Weights of a small GPT-style language model, trained from scratch on English Wikipedia: rotary positions.
MLP neurons of a small language model. Each row is named by its layer, matrix (gate and up: input weights) and neuron, and shows model dimensions 64-191. Each number is 128 + 24 x the weight over its row's rms, rounded and kept within 0 to 255. Numbers have three digits each. A neuron's up and down rows have the sign that makes its largest values positive.
Before each neuron's rows, "fires in" lists the words (lower case) most often at its 100 highest values on Wikipedia text that the model never trained on. A number after a token or word is its count.

fires in: "all" 38, "most" 20, "some" 12, "other" 8, "both" 5
L5.gate142:188092141141117139136129094083113095146133119133138172099106145122133125108098119133146130092107155136076117061121143129136174133140113136097189112143100162153142101121136078092077156168123113101144135132119124104121140129125094105150089126149140141110093087102077165096104108138182134114129153114153118121072131081130131138157147110152134110108100138110118152120141121116098096114129
L5.up142:160088115129166115135163138123093126132091116114154118143138112121124139171068147110170069112099116117118125163124148115159111162153117150149072107109117091160123144096107127107119132135122154052128142096161131124138102143142163105103111158137145106109114158151137139090159144146151146137121135122154108123123121088107143128114141162180195121164142129128140142108130085150167125140125

fires in: "united" 34, "set" 6, "middlesbrough" 5, "car" 4, "pittsburgh" 4
L3.gate472:146074107161128121109094113126144147089126127125126084109109127146078116129121150110116116140137146170137171113134159130081111091125135134107110159102140112134102201115135123125157114112115155142121157131093126176135152171116138121090057146192097144121162131107133143139119108105121103098178117143137107105131147152090088139144178075130157101113115129154095142115125136103109133111126
L3.up472:092096129119095176128145135113094139130166096134156093108157155131133105115100162159127121127113123139128177106118147105119102128127143158139131156146131089111147166129137117137130093154100183119152119158115113144094137181118113139087122152148109184111144144182145092115140106092113165116166067147167140095119158146108129138138151106143095096080110127113089184143093135139134131125110

fires in: "also" 23, "later" 12, "then" 9, "such" 8, "eventually" 7, "further" 5
L4.gate24:149110103192133106177147098141147166085164091151132133167094094123150148118144142097138112096106056113147119153159119112113122117082148168169149149165124111146094113125102145107128103141120123138156105133163103109127169139123132127120118104175153099131123088112141076101119139129163150134130182113130124123164133129103136088078137123119122157129101097088082114125134104127114143143177
L4.up24:174142129149098112137119097092088127175135096121092090147154122146105133153113110133122134126114128093104148085162115154152120152106146139134084127137140116156092147163081105110141097109144099154092136127109092121115199154150154129105133121146127124128107101137100152067145151119172126077142135132133145163148108142153155121147126152099130157077106142116101108121137115081155082133131

fires in: "this" 29, "also" 23, "later" 7
L2.gate354:137079121169142117150116120098138124117121144129127125162107097077112171162120121093090156134102096090140145171167118148129135133128103131127145167112134165146131127146104132125065162099170117108158108130156128144154146132109124145082113145121144153123120163177123136134171130105123168114121148089140120120147117143128147130136145089157109135112184118122146091152195152092109133132143
L2.up354:118111116127158133171138128112101169110172103133106131185146114099143142128117151146145151137144166142164106103159109147088146137144122120164127143143160126148125127115082120133133132097124099116126102150145119149116126144110093119111101135097126138093143092190109105132122136118117174124130129086098133102151124128115137127188108120175116114133096144172122159151141118081138097121145

fires in: "her" 31, "his" 10, "medical" 10, "tax" 8
L10.gate233:132099146158129107107125110145163136103123083080165095128114104141132113100110116141099162159157149123094133121111130069143082164165148113099098125133135144110122140145094144113140157135131147162173115143150136122107129133106080114125109129131131090137127149092140130077118112129096100145080142104172094162115170173125107108122136097113115114123169102140118114152148107166131094153112
L10.up233:104125137139169120128123099150147119095170123091125142136140137117163107103138124115152161160120145112113134134120125090157097133118105156116086130108141126114162145161137105142127169113080100169152158084189154124149120177083120118127156116126127124141127115136152110089163100138160117128079111131132110133145181173104121131120128112103185115142141093114100162121107198136142100171142

fires in: "to" 64, "of" 14, "or" 9, "than" 7
L4.gate83:145146113117114129178138147123113135131181141130137141097171091114136134147132129079119085111142163127135168094108116136130114108131167103118124130157155126108137110106094128117110147131122121104150161112092089111113139152114077175091129125153108135162128126099112100165096138111157132162157145151139128138087091136095163084149121116137144099138132109142124151084105124113142168133135
L4.up83:120195173151148128128135140140127120122108125101145145137119136184125124094151159122138152101079104184139157146181154097124102105119113078179131072115138162137092125163160178131121127141119118150131104173140138141112131120131167099157124148156121070110141095130137149123158139130135096092118104137137119124111134136140124085140142172119118104139078131104114144112133173151126090151156

fires in: "by" 43, "with" 21, "from" 18, "to" 9
L9.gate409:151149127128128092142176110137177088104115140129111132148138095109090130130109121066113152086110126109149141163129109119122116133138159089149123114087153116132133127155126147136128104121107087135081134155141149119096082116159090113122093131087172095111136132133132103152140153092141142067126153147148131145130101179119164104140098132122079131120109173159140174107117148136101117127122
L9.up409:144126137143121134159138094170144137145112117170126153122117078122130143125147149148140140130110112123164125121126087108097109057134122192121157128120112144126142119123138120127168147138137130180167104126107123140104089098128084115132158171085145108122117189138146117177125113134104102137147172110126106152142167102131166155155120104132127119096148098087143122116147149158118106127174

fires in: "was" 80, "were" 8
L13.gate333:158146166107080100134155120078110152132138126127139109129136161124178116120111156117135120122097140093097111162136132114129169070124136121135147124111113098074146127117159118159116137146105116121119124136146088135090157121137117126125126113122104113146168106114141133091104149120120119117132125092148092116168127127097150115144147107117171131134131108168085163079147114101123158115097
L13.up333:121114140133117142113111100100163122060145154120120084156124118130109159146162136091146144189119112106131143112101098137137083118094155142152154115095090112156140126158120189129087109135151113132166160127126161153114095103110150074160102149134118093136148119109115121156140102153115106100182136126148104097145137111136104135094112129145104140110121118139092111149155097123095157129104

fires in: "of" 16, "during" 13, "since" 10, "abundant" 4, "to" 4, "around" 4
L4.gate304:097127108146150159115157110112104115080144162166114144130128150131162130139137126133098127116099075130105174148127141116097145140116114110189130097131171147139133148126142186170134163095127137138149188141119134139134112182132133152121156166165122142170165130138132095097146130128101126163171104122130106126147159124126119139113163145144161129116160115138157127100106097141116159104107
L4.up304:134160125120144168121094069126119127103103150136110178151187144160110133139125167132087152104120118135151137077133135114115149154131146106145136130116124137104113116105185110147105127135122069148135146086111176142116118126160140139157100136152157123145142124110118115092140134119110100153170113115105122157126137174114153148105129119125157112131131154142172116086080112122122116121150

fires in: "it" 52, "end" 17, "ends" 6
L2.gate456:146136162115173115113116172139151113110132136109120161156161110156143149123116085141095137095144156147155115131133086110131122171115148145153123069105134139118159162146140107072112147116137103127136147115112158109106131149150131154140115151123112160150078150122120173124095086129117133136108167086116122088142148100088179150152130124086114133136127135171145143168179153092144153133138
L2.up456:108158172130126176120172105111122122122105135125134146134132088131170158092116138161175123112091089132128118131137093087156086145089152110185100135118119101099147144217161154112129162129179097130124151107120084091164101146154132141157140132135124137137117149107096102093167120158134113110147121118113067109138136122179147133104144099120135163129120131162123111155141155120132113115136

fires in: "not" 42, "only" 13, "largest" 5, "last" 5
L3.gate245:111087142195153120130110081127139118139158109155162149118146156164139106158157080118123117112133132134121108121121128131107164135096124129136118139149128129157110116116129127067121172127126127116080136147128085119154169159083152101113113121146122109151131115146116109170090104092066101188119120140091140117093149138134149139159155141115102144139128183167129093100159107082147103102083
L3.up245:091151136108160190148126049178140134113136132148087158141117156115135141134125144122121157105127101172173141124134141100093138137135098091100122123130105135142107158140161136087113117117143136141099124131143144133132112164147161142161114093117102127134099100112114128137141127125140154148139136121084159084138113125140092108150116140150107108086126144145100128147142148123170120123119

fires in: "on" 39, "for" 7, "up" 6
L13.gate392:124142098079140142146116116119118072128135176123132122099086126174130136107117125128134107158154116113128146141125159095123136134168129136092135082162169100132118157160112127161099133126122133125118106071132120089111146191128125146126105120124116134108136146113126141152114124083162136145098142101149143155118114081109121097154114157111126154140115127106073129172107131121115138074172
L13.up392:133101127133097096129128114097148134117097115142125147154150148108118161088072114122109074093115124152127107097106151118054138134131153123142123143126137127131128135125135119142104166107119089138124127111065130127138108158148128096088139163074145087161152122121121136095123151121130149075149140101155137156160102099149155137187123112093121132089132120104132115087095134159125129127133

fires in: "at" 27, "side" 18, "opened" 9, "end" 7, "inside" 4, "near" 4
L4.gate503:142140101087135093125156133141154124092110117130142173156117158136111127131131113134166152150136103124115111152065119151132128114136119126134130118113125143165116173130182134133101091121109130145154121082073140147135160107152169145165151148113148115162111139117163132149179110121156106100140117088095107147138135130120091181171127126097136094137087122136112105161084127122142120111136
L4.up503:164174151118106181135108101081147134129143088148085185150080092095158115080172138143173142109117171189172163137123194102123164137114142126149139120116112130110139129144099108114115138134156099150112146128076161144117117116119131134157145123153116160126115129153110106108131114171135131077129153127098133120143146124148193177118106119119139158080116123153099138145142154105115152116116

fires in: "which" 74, "that" 6, "metro" 4
L5.gate471:120088119139138126135104124072179160121123156147162096114130149085099093140161138168184136093097107128145080120107119168132164112120087150139122135110113161109167161073116117106128101112156116145123145123127119155117116119124111101132112098179107136060137121147084152125140118109140161126133107144147121164139116134154144158166121094105125141122117100157092159115090113135125112109162
L5.up471:103157096136139112104109131116129113122136136118155133130139147129102119111135150123141150116118153116134163113092140099112129094097102140146206169116175114134163127148123129113101159110137107153117126141116108145125139164188101173149156182119119117114080120131121122137165124101131134123156138132103108116147108119119158129134060093120154154148069103117156115113133124115140131118146

fires in: "to" 64, "volume" 4, "videos" 4
L2.gate409:161146122098131127160155127148156121140128125152158094115144153103093114105153132114106141142133089183153200112106149104106128168089097121124110108132189144134134152127098090131142147140094077133108163140112125133099126126120152144152115087095104161133114129178149147148149134144124144164136111127087145154113173129121118138152152079139133132134141136110133144116112131121088192121115
L2.up409:142137105138119098140119131134154161092116147127142141094114118115080093118154154098158127106137142094106125136081150134110138131106183128137169117124091133111099151095152124124151123062139136123100110126078124134115122140148112142115108109123136136119121133122135087104157111124140127114149088153119127134140138151107117147151152122179106173111146196144121133120094084111122133150100

fires in: "had" 27, "would" 9, "should" 6, "may" 6, "might" 5
L8.gate480:090112114147123134121119127115133126089169093098127074142135082128068136113138155099126097089107092115127096146116143147097130099090119102145189116127134150155100161083135163156142129154118108151114092160115121067137156096104155111110139140152105135148136126132081113121152096168132101088118121129107101122127129110143168127143160115135102149145135145092161116111141113122139053131125
L8.up480:126143124102138129163132112163133140184155130104155136138105069132116088138142100120131135120121165125135139149117110088116131120115105155137131128131131156140094127105149110125139187146133153161098105161119100117132129145103134136147136124111089115207092168144141109108105130147156147119131123128075119150110124124165124135123159119083136116079115091112098128143114130137171121156194

fires in: "is" 42, "now" 7, "also" 7, "sometimes" 5, "currently" 4
L9.gate196:141094134109129117145074128132137125130125113108152106119082103184139118127163118153127111152113125122143078096106162161102176117141162123130101103118135165175085144112084091129117187123121121142102132161127120103132124129149125092134126075157136132119136156113118131089127135142147114106155086089116128135097136136152172195106117139108115170117117153100120121156143148112108108149130
L9.up196:169153088114121148169146150115145134135104147105069140136175116164103153151119118131127144073145134114152087138129088131120134143125154101137116172164153141110112128102105148105142137104126101114119097126113085158116141144124139135156121120114129097155110153113086118148171116165117163145125104126169147115119112120127134148128132135110159160151133115145117106108159102104157140087126

fires in: "of" 50, "swimming" 7, "rutland" 4
L3.gate434:133066157116126149127107139128119119089158149164117132096096151128127114153108108131117126146115102143099130139106134114137124115120132117134145109143174072127142110104086124125123145090132126086133139171079131096098151152111140123116100173162156161136143142162127114109144149120116142147125087167108106164077147135101114103163159126110169106091179132134145142122139101124110156133116
L3.up434:112120132143109180124147120143123123141104124124141141110163143111076147112172128092138155082134150151141165132112130137095108149128181131129138161100115113106129102153145112114135118132103133144118117140143113135147123093061146126129145066091090113123114092151093153141118079164100166136120130180116114096138146116165176086129124115112117128133127154131097139149148130155152152127136

fires in: "won" 26, "championships" 12, "runs" 8, "title" 6, "win" 6, "championship" 6
L2.gate84:117130137105101159169170126155121091107190098083115109105132125145151097162162117131082142138132146115137073166130171158146132118070128128122129113147158103120089105147115172136147098124148112163086123148111117153140169134110172146095137137109102143106138144116092107125140144133128128104119128121123131126098126113142073107119087116131153146170075124124130138125141153148118081112151
L2.up84:129148127126073143126126106128156170117112090090124122150133132118125161121124153141145122135132118101136129113156106098110111109139131160144158124083103124118142110142168112116123127135155127126168086103131133082141066085133141146134146173132095106158096112168111141123070119149130082128152118164136111132119087101104162137098162130121123195118106098144148119092110112115138143118154

fires in: "of" 32, "against" 17, "by" 8, "featuring" 6, "to" 6, "killing" 5
L4.gate428:093149139109120150115120126138182097158124098102121131112117138100125108179111152139114118121157096128136146122138124149129153109108123119131134127110117105103105160091155129148139163125117099097114138090141116111101130091129119089138094169096162120110119108178109160100164158164106148115171140083110126134131129113149126127146114073134138126143129093096158116117112162182126144129115
L4.up428:123122121091099121115152096181161099174144158189122105135124150132144173135128115126136097139120150134111141148122155116140099107121155132155102138124145064150103144136124091115145139122098145143112166120141115170122132109172086119100115115082118090109093137143133079102126141129111091159122132102121118172109139093088141165137136147139117144113136109111177113099118112159136093131153

fires in: "at" 73, "in" 15, "the" 5
L17.gate38:118156084143141106139107141178098140111130098151089163198129109125118137084141104107128098132109123147112124160130141138107112129110097161143112119137147096098098112090122130141103106145098150107111147105076135119162119169111134122150108096102115124081135125144138056109131145114148138154125094126164106137141162093102107101166149123136107084109165079117149123128152149149118141118128
L17.up38:135127115087127134136151161161118114164171094160100164117125132142115164109124155137109132142141134169083134140148177101099154118144124112116128112119112101109133174127157152129133079148154119126132131153138106129129114166143124077154155142103164129123163115170103119121178117077135109121079099146135130123159120145109117162145193171091147118106142125119114106140092161122119120138086

fires in: "them" 27, "station" 20, "theme" 4
L3.gate75:115125142125146126126135166114130125129077107164125107116146124124160108128169105135119148128152116156149104118174143097105131138118177152149086104133121133110112166146109108133147180127096105132117125081133102130183154095145134144141123134166181102099131126123133131106101083131154154154112094119094144191135137098145102131117143107081126117140134114149128108122148131161094149162124
L3.up75:103126142112156124132142111121134149150122087130128106136145148122183140087150114105106150178126105142127056147147118126120142092152164197170144111116121168112159161172118136128117162132154115151095163110095134157121140121145096119044146145115091104115132122125116151133131093153124178135154130122159117121159139154135113103155095105117148139126126127080140129112144099160088145175094

fires in: "to" 74, "into" 16, "of" 5
L5.gate442:153148126137151161108187088135084109134104076130123130119086124106087103111155134142105125114127142125150148127102154097137119124142128134107131117135125135124132152107097147124128095150132125154081133127098154122079130125113130165165112152099125095120118133154170197151116113131109135118107125110116122126142139102133094160182120121089121151121171137077124105170139158088135146114141
L5.up442:170131133134113114129087160160133124144138142158125166150149092115154097104098114146139102112136103125152141144121134125082169139150121142147148111120158128104149140078127140133126115123098086108131096102159128143153096143088100130161127140079102097124092116116146136151154125141128151138131075115089108126134136133115105101155156118174103121113120176092133115131142185134110164120114

fires in: "the" 89
L6.gate268:128103117150142135124115147148099120158121112133066162174158146140100094119136155156118109166179149073126102137089130135097124111104108125134171123135111089164116127121123148081166094123107090131114171123138127160108125140087141088116160159177120108112120174135121112127164179117111095134116138144156100121174153175071107132129109121132129125160142140181127138109103112126110146112120
L6.up268:106106139128109077102099140104121075132096113140105098121134128138077108154092143150141099134138144121125103091099144155119103131128106119101121114126102086138094118113128172072160103128067124117099148158085138137104113121124149096103100159161093129130128170119116175130157134096130097121129128133126172140169135173101122132114096117149121126138108127142126147092102124154068124121121

fires in: "to" 48, "will" 30, "would" 10, "helped" 5, "t" 4
L4.gate23:115127098113125150140148117118142143112140114090095102149143071121121108123171126109123094096135188152107138124080152131118204151138102121088155120121169135119127139083094141108133131086121115135078119096128167151158119110142141151149113125145133112106143122127083154127160108130133097140139113144139081127139124134153109141155133130090164140102153185092134151126130099131143138097147
L4.up23:098123113134134126092141159121147160169109108123124086097145145171135140126096165086134110134142126147136101130149167127143136162112164141094157080131164121196128168136139124063121126126118137147135148132123131152146155160114149154159089147121143104112137124110109141142141107089104167133143120103101127124141159126097129104176156129112119121168135125091129098155105163134173155151151

fires in: "station" 40, "massachusetts" 8, "fjord" 4, "geography" 4
L2.gate307:074138190113129114141142144198108126132106110158137111148119091098141120111136170152099165064089144106151110112127110152114098122123117153104144140153138129111110131121135141149121138122123128141100127145156135181120128119144174158123110140157112116116101146135130162122153066135138119152149121152169173159129116101123135123087173130150117149130139141159150155114145120161108154135143
L2.up307:111137171138120128147147146109097117107098117124194116164080148096150124099139118129080147101131116112158149114137121138112107097103119134123139170101122155117132173155114139109132163134156130065112110139154162149111144108134111141128168116155138105161109145125113186127141131134096177143111179108128127163177149143110090122137154127152095147123131114178146123105131121144146123111088

fires in: "with" 28, "of" 14, "for" 7, "by" 6
L5.gate171:144118139110156117140161107116146107130104108139138147126142153117156141120122129115154125086121126134106127151125182137123141123117156109165183165099138132138138096131105172097151178080118078178117116106155108103143121121151128124135166144114126077115169091114143089145106098094148152111129126126130153133133141127103148142155146074163107114152137115086105142090090168138117132135108
L5.up171:106111182135113119151078127097163119138145151149134113137131073116114129138179128106174121158126171113100115118121150111159133128133122128173149151143121175121092167120149142098132105125100150128164147134100151153104122157200110134118087079099099074174101107167118111123150163146092153108128131104121154156127143120094128145115128098107123171096085124148151168129148106154079116122165

fires in: "had" 22, "has" 14, "with" 8, "have" 8, "took" 7, "to" 5
L17.gate340:108157101143183134136125121140121144114141128094149108115103117187183141123120150145086146115129084152106136125168116170113146140183143165178083084082114121131095136092152123154144126149124093142093117180135132120153144137122107143129108097129148118147113114129147079140125144099133138152159092113116130145151113118161099101154152129133108199138100111158167148117140088115159073156127
L17.up340:136164112118124133193148092113152122095133130108117142142124097109112120146120128079120116071154097086123170121150159124131147089176116149137104127112092125116126109120140138121197150143122142160134148112171155139134144132119181159119185148144091125116130127191136138121137132128122132095116089130099156124102134148157120136129166129126096120136143143160141163124123136170155100145122

fires in: "would" 21, "was" 15, "were" 7, "began" 6, "did" 6, "started" 4
L15.gate138:146125127113121155076114131114141134094198119089155106170120164119138107121115103111124181088097113133127191148135133087086128102133128125140130120119087165117112145153129144104145110115138141157092156113123121137095156088133104117102096148122077118106106108080135126094116131096129158135113112104133093142148146127135154140134147140135107149129112119161111097119100101119129105122101
L15.up138:144121122121096147077093144148117096092172124100101133138167149084133134133114110081123187109131095138160158146116142116075129077101147111144125123118105150154161137146116115137161097131127096157123155109129106130118094112129097125128090137130109101158101097097120163115109149114162132138135142127136125107117131140099135117143119148115128145150112154144104126117133129126123113077096

fires in: "of" 38, "with" 14, "for" 10, "to" 7, "attacked" 5
L6.gate162:149141154090133182083130117141119127128096129144135114110124141133124145100137146080111139155143084112145178128187123128114111111125144117110108129071155099103085145109144117159152151152152105129094110122173127069128108134092142114139120132116145112124158164110112103114119113127139074104100122144141133131141112125110143139134151121127129203129086114120161157109084100165100133094123
L6.up162:118145102175123143078104110136148139122150063115077145156134146172150175142130129135139124118082071106155179111155130160133133100160162141085122185140150109143144134129120094131102134119135149156101166111072130138103125122144152103149158153120152139128126138121135131123126127114160125124138123107105142123099100114126155096141146113180084169190090130148131113154120145186083110119155

fires in: "only" 28, "had" 28, "have" 8, "having" 6, "first" 6, "last" 5
L6.gate274:096123072136197156140106095130153110117136096142118167122141129140165146135144115099122179103129117123149141152150106138132120178150115133128128120136123170166140134115096110176133117130111158122134149082089090116130140134135158101136090124162129133154132124136132106144115123108083152110114098176072135124108102145156109145129151123174129113112134172116147137113151153101128147159121
L6.up274:129108162112125161123092117137122143142164154113117113114135093141132139110194124118140112110115149129107117082136114150103095156104127134121121152117138149097118193137105135112129131097138160173089143125119093141135168145109109091131096122119118069095138105108140151160132113147095111161153120178143115147115119132093103150132153141171137138135144128129155130132123110093180146119128

fires in: "for" 49, "of" 18, "number" 6, "to" 5
L17.gate501:147170076096157128109122104134111153158096106115137167156152128165087123134110081129138180137084111136131115107131092142114098110169105103134121116111151127120094142113129140100119159142174158118147132109101155149135110142114094096083070107128112112169163141109095087108087099105121147130155118126180113161123130152135170126143150098093144119139134121172151125113160097138115135141139
L17.up501:129127102124128123145136100145139127120120092116130179136122098122148086112117137131105132172138132080158166143145143131116157108133168111137112159091157131122147140141109165124098136128144101135156116121137115170152081114126135075136122148135135124153119138123096100132077086143088102119156117138091117085097120078144175113168116136148135111145117169120156195161143109141077162145142

fires in: "to" 29, "of" 12, "still" 5, "eventually" 5, "finally" 4
L9.gate154:136112103151135121165136147148126133107147181120090130061102190124105151104125094116122165154171112085084140128100125160085137142144143141156114088150175100159148115102116114114123151127174155114138114120160119134156172140110125122158104147121104126135123117125119119175092158117105115119185101147120158133145065144113142120120132143143111145146133118111135146112112136097152108129125
L9.up154:143126161102106078127117133088128136119140120090120141155119119113124113146185118147192119118110135167125163132150155127093159170111155139176105138137129171168106133117111158109099133179119108136117087146115088133115166141152105117129124139102146098157168094120094068120078115150120127132120070120122147134123124110121139113140110169098117149142100128100145125124157119157084146163150

fires in: "york" 25, "brazilian" 7, "colorado" 7, "carolina" 6, "ohio" 5, "kansas" 5
L2.gate222:098165126124123092129151144172114102134135112103161175129167116132121122108119140113114170146110104142128171139146126126142152117096115116125075126122140121107155204135136169143128139169142142119100145141090171153114129148117134162131133135155108148178079128095071182135136137138106154121130128126111097163104115133125120139128145162122143174108116130125103117099139132121093107081150
L2.up222:121133183146127128118150128137111149136122117087140135087207130129132089150077164103098126084101127133103146157108145131150138144145122144105177094137172134108146159150138109132122143131091101150124166102170108167157130189151153151116119160147134102093128126152113123132144169140115106062149117102157113107128156139109097135143142121129168106146146156143116132125143078108141120100085

fires in: "was" 48, "is" 23, "of" 8, "been" 6, "were" 5
L13.gate9:134126130150095137099092170148096109090143100157137113134081147099086132138155114116123122114120118103126134130112149117159093091151138133110134132130132099130165101151153095146134153063145111107118097118164135138122111118135084102127136130140127100129119137164145065091130124148151184092136139138137125155145136075121082142133089137102115141164133122116131134104079095111093159136142
L13.up9:152131081136132126119159129133111142178101130089147161111109148126107134127125134113144145160192173096139174096130132168090130126096152131107142170132126092132141142108144152137114111117150123182154083130111128146137148144133130126124144120154100094164087099115086134133132121091134121117122151093097092105157090142156150126151096124105131129137146166194132117143158144105103167101121

fires in: "of" 24, "other" 22, "each" 20, "any" 10, "these" 8
L6.gate261:133123096163122128113139124124124108133147129126113114091170167124131110140106102074135109118113121138126104113150070176090093147102135102140127129157143158154168099139111115107109137131123140133145159115101153088156146157105140136093144144159151150164138127166112134116133174103167131177130101123150179153125138109131118170136138096128097133122180108125089142142130159183100161159090
L6.up261:144143143123079163115146103167165126128122088117136149161130100144127123168136128139136136099152168163135143123133150125119143157168190125097143122146125118122101174130108136151122097183167145133087112116137105144119141126090107125094110121119129100135118127127126134121123097121164110123120164088155107167151126135155093113148154106087146171129138099122092115153152111166106148061138

fires in: "her" 40, "his" 25
L15.gate337:123121119137170132079134107148113154144143121115108073153105129110107111144113122165114101138157078094123113157138162064149119171116109133130122094109118131120099149122089151121128127157129144163093076114154113087111144124123136119139109139108095123120093158138095121091147126123110113125098165163157095127123161121116135095141159133139131081114119113111128150153184083076185095093091
L15.up337:154115122119113128123137144160116096200166117142115098132152151134088089147140094131150134110105119101176114136104112090110114115112123092127163066099160194116160146110092147099132142135148146132131104100134149122114095086095132122123082108146130142113094097089140112132132150140098112117165143119184109123115187172126124088095136112153102103146146144128123125160129141137133113156125

fires in: "by" 21, "against" 9, "of" 7, "side" 6, "case" 4, "compilation" 4
L8.gate160:138082127119113129116090145159170120153140152111095177127134126147107114121152096139127127162114152121118120124168094123169124128178148142143183102138139143098106139128175109107140128145110044132119151092110158131155113155122114100104132123112134109109156154144123134132125109149146114120114134068129115149140103093104135124090135124178116163136104105136125113147087147137119168153166
L8.up160:129147129144111106122107107175145177168143138103156130114162148123133144119164115111104153125105119165081097119114105100144089127175170129150114142137112130131107159157160136136120134136155112121086174118144135126174146152176124134089152123148148079161136127157149111173126110132121107120134144080104141138138117127135157121128110161170114129157143120140110138154118164127129152099147

fires in: "medal" 13, "championships" 11, "cup" 8, "championship" 8, "round" 8, "season" 6
L13.gate58:137101144132095154173112095163183107094180136133125132088120177148144103165077071149130133142169124122160120119155121157112092125126122135151169122128131085112123142145139135138171091074140134116102146129150122143158133135126118145123158166087116099125137104113114182098149116160110125107140144142134146171110094160127114151133116168126093110164118126124118119145099118084099151147132
L13.up58:168125127121162130126131117139138126139158099094117112094137155148149093129129116143087135145150120110173117097144133152123127114111104152129150096156157108092121138179188130119151113093163105093109124160130085114122143082150150140146148173112102139146168103142110139165183126175120082127111084129104131132115125105145122120160164110165094135164125151118116162141151081062138095107180

fires in: "all" 27, "most" 12, "many" 12, "career" 5, "philadelphia" 4, "early" 4
L3.gate153:155099143169131117126100114061120153106113164132139152122128136071113118136148125127160136161132082138146163102135143108157151125086125131131132089153139158113127114132104145136147149149104132128077106111149156136162163110114130123154150142151160142101145101122135138147139146110151168098102082127138124116135112085146133147094122117122164138085109148152121121099167129132104102123158
L3.up153:172128145138142126106042156118119097146118140085136170065112120126117120162106090140118123104083113146066151132113178162114129172119082185116074083152116131128103114155117112086144122130128113114126144122175124116125135124148119128112123132135078160165105115102124147105141139090141114105127093121175128104141128106152127086115150174118154105147161128107135072125091140136120122142159

fires in: "that" 52, "which" 20, "who" 17
L10.gate276:118072118122096178106164148132135134141115129090116104146140158131084091134155129133129127093127107154103129151103099129103143105139129119139119134130104148170125181102109159116140121114114155130111137105142141130141121097100092088133101102106138117109137103129152074141188135140144105156150117135135127115136152141152163126116126067083083094097108120141153127130121153112141109134138
L10.up276:085131107139125143101125093148127173122195138096160172092110118127117102148136133160121102160078158159101100122144137129115130086136124109108109129118139119166115124126100124108139116110098166141115151164109149135193120141109100111129167137091087111124131153137113130100146134144133096122142112188128116124158111097088121145110122108133174136108130167137109163097106117129165128132179

fires in: "the" 95
L2.gate488:087074098134153153084080145151076122157089121152094145151132078126110124074131120118128151157136160132146101141115130169107114158146146136112122120152076134134103120105097110108122124124181108144102121104125108135133113160095101099107146131100104121127140176118121116096118147102053136117123117158139148145169153169122153150109120081134103106153171096138155151104153138150121135121118
L2.up488:084142123158116135089112143163106091124140117143169105114167136105141162101119118079131171133151116093118154119126097130104156131146132131126135082157064103130151150128161125132152118143108128123123114146157137137156088164082127133115185144109117110109157144125122129097099122136128161151145100136117172162116160143117128093127106101165138086118173127154181129136151134110088164108108

fires in: "and" 35, "to" 14, "or" 4, "continue" 4, "of" 4
L13.gate271:161135115129148107142108086146156140132154161096115116121158106107112140140112164092140154143176145120112137118122123141128113127126157113160130126147196168103119145121114139145138165159154119122112117107145082119093123088109083114120123126131098150107102077079115143092124132080121125183080095151181154124136089112106093129142153121113096159128139144122182116109115087121106123122121
L13.up271:177165116108111146161127087138146117129096137145123122074152102140097124077172095150124141144135119141121136137119147149121133168130170115150151138108184124131155140102112210155144116116129149162115124127137092091132183154115113145093166165143145126140113107113135138158162118117127077141141099122110096103177143136127097126158111146131095168162170118107130175125118144142121125130135

fires in: "by" 44, "of" 21, "to" 12, "with" 6
L13.gate391:174113119140099124114094118098178121155100074130076110143128114137133108111093104120131112109148088169106135103157143110105121113126110116145128150113114125096157113142127145145111123103159121130120129109141109116114116130100117147128111142139089136138134091134094091129073159100122160121139145076152147119092150173133170143138156066137107187083102089120173118137171100166155164151164
L13.up391:122152145150128131090094151104137131113165140136148119100125106135090119156083108086135141124101130154133157118118113138134134139132142122096104139099145081133098111110131116147135107166139119142092150136126135087159122122104086115072111148098109104105137157127114092167112102118140113128159098136107096163167150110114172112097078077155167138130111117147164118148104088186105115111135

fires in: "more" 24, "may" 10, "sometimes" 6, "is" 6, "might" 5
L5.gate87:113162130146151142124136106132171137129174128064126078115148113127109120134164153134156149128134125109161092127139141110123133156138145112146131136162123152148077109114119128145090146130131083135123139113165108107093112131179165120086159118124154121148129111123090144124093152130109131087158075084135191117123139120143183118106099099139142099136156114143088162119130103143105125137122
L5.up87:166140131155078129167136122185153077137103144127133119148117087120137116111115147110111095113129140138144123099093122134098139130145101160132154143095161110135084090114124119113156161110121130140124105114139136150099148119141178136140120142128140121181149112132125148091117146135137138061141123091083172118090152119152149120112106109134105111103086118133128138139178162113098142126144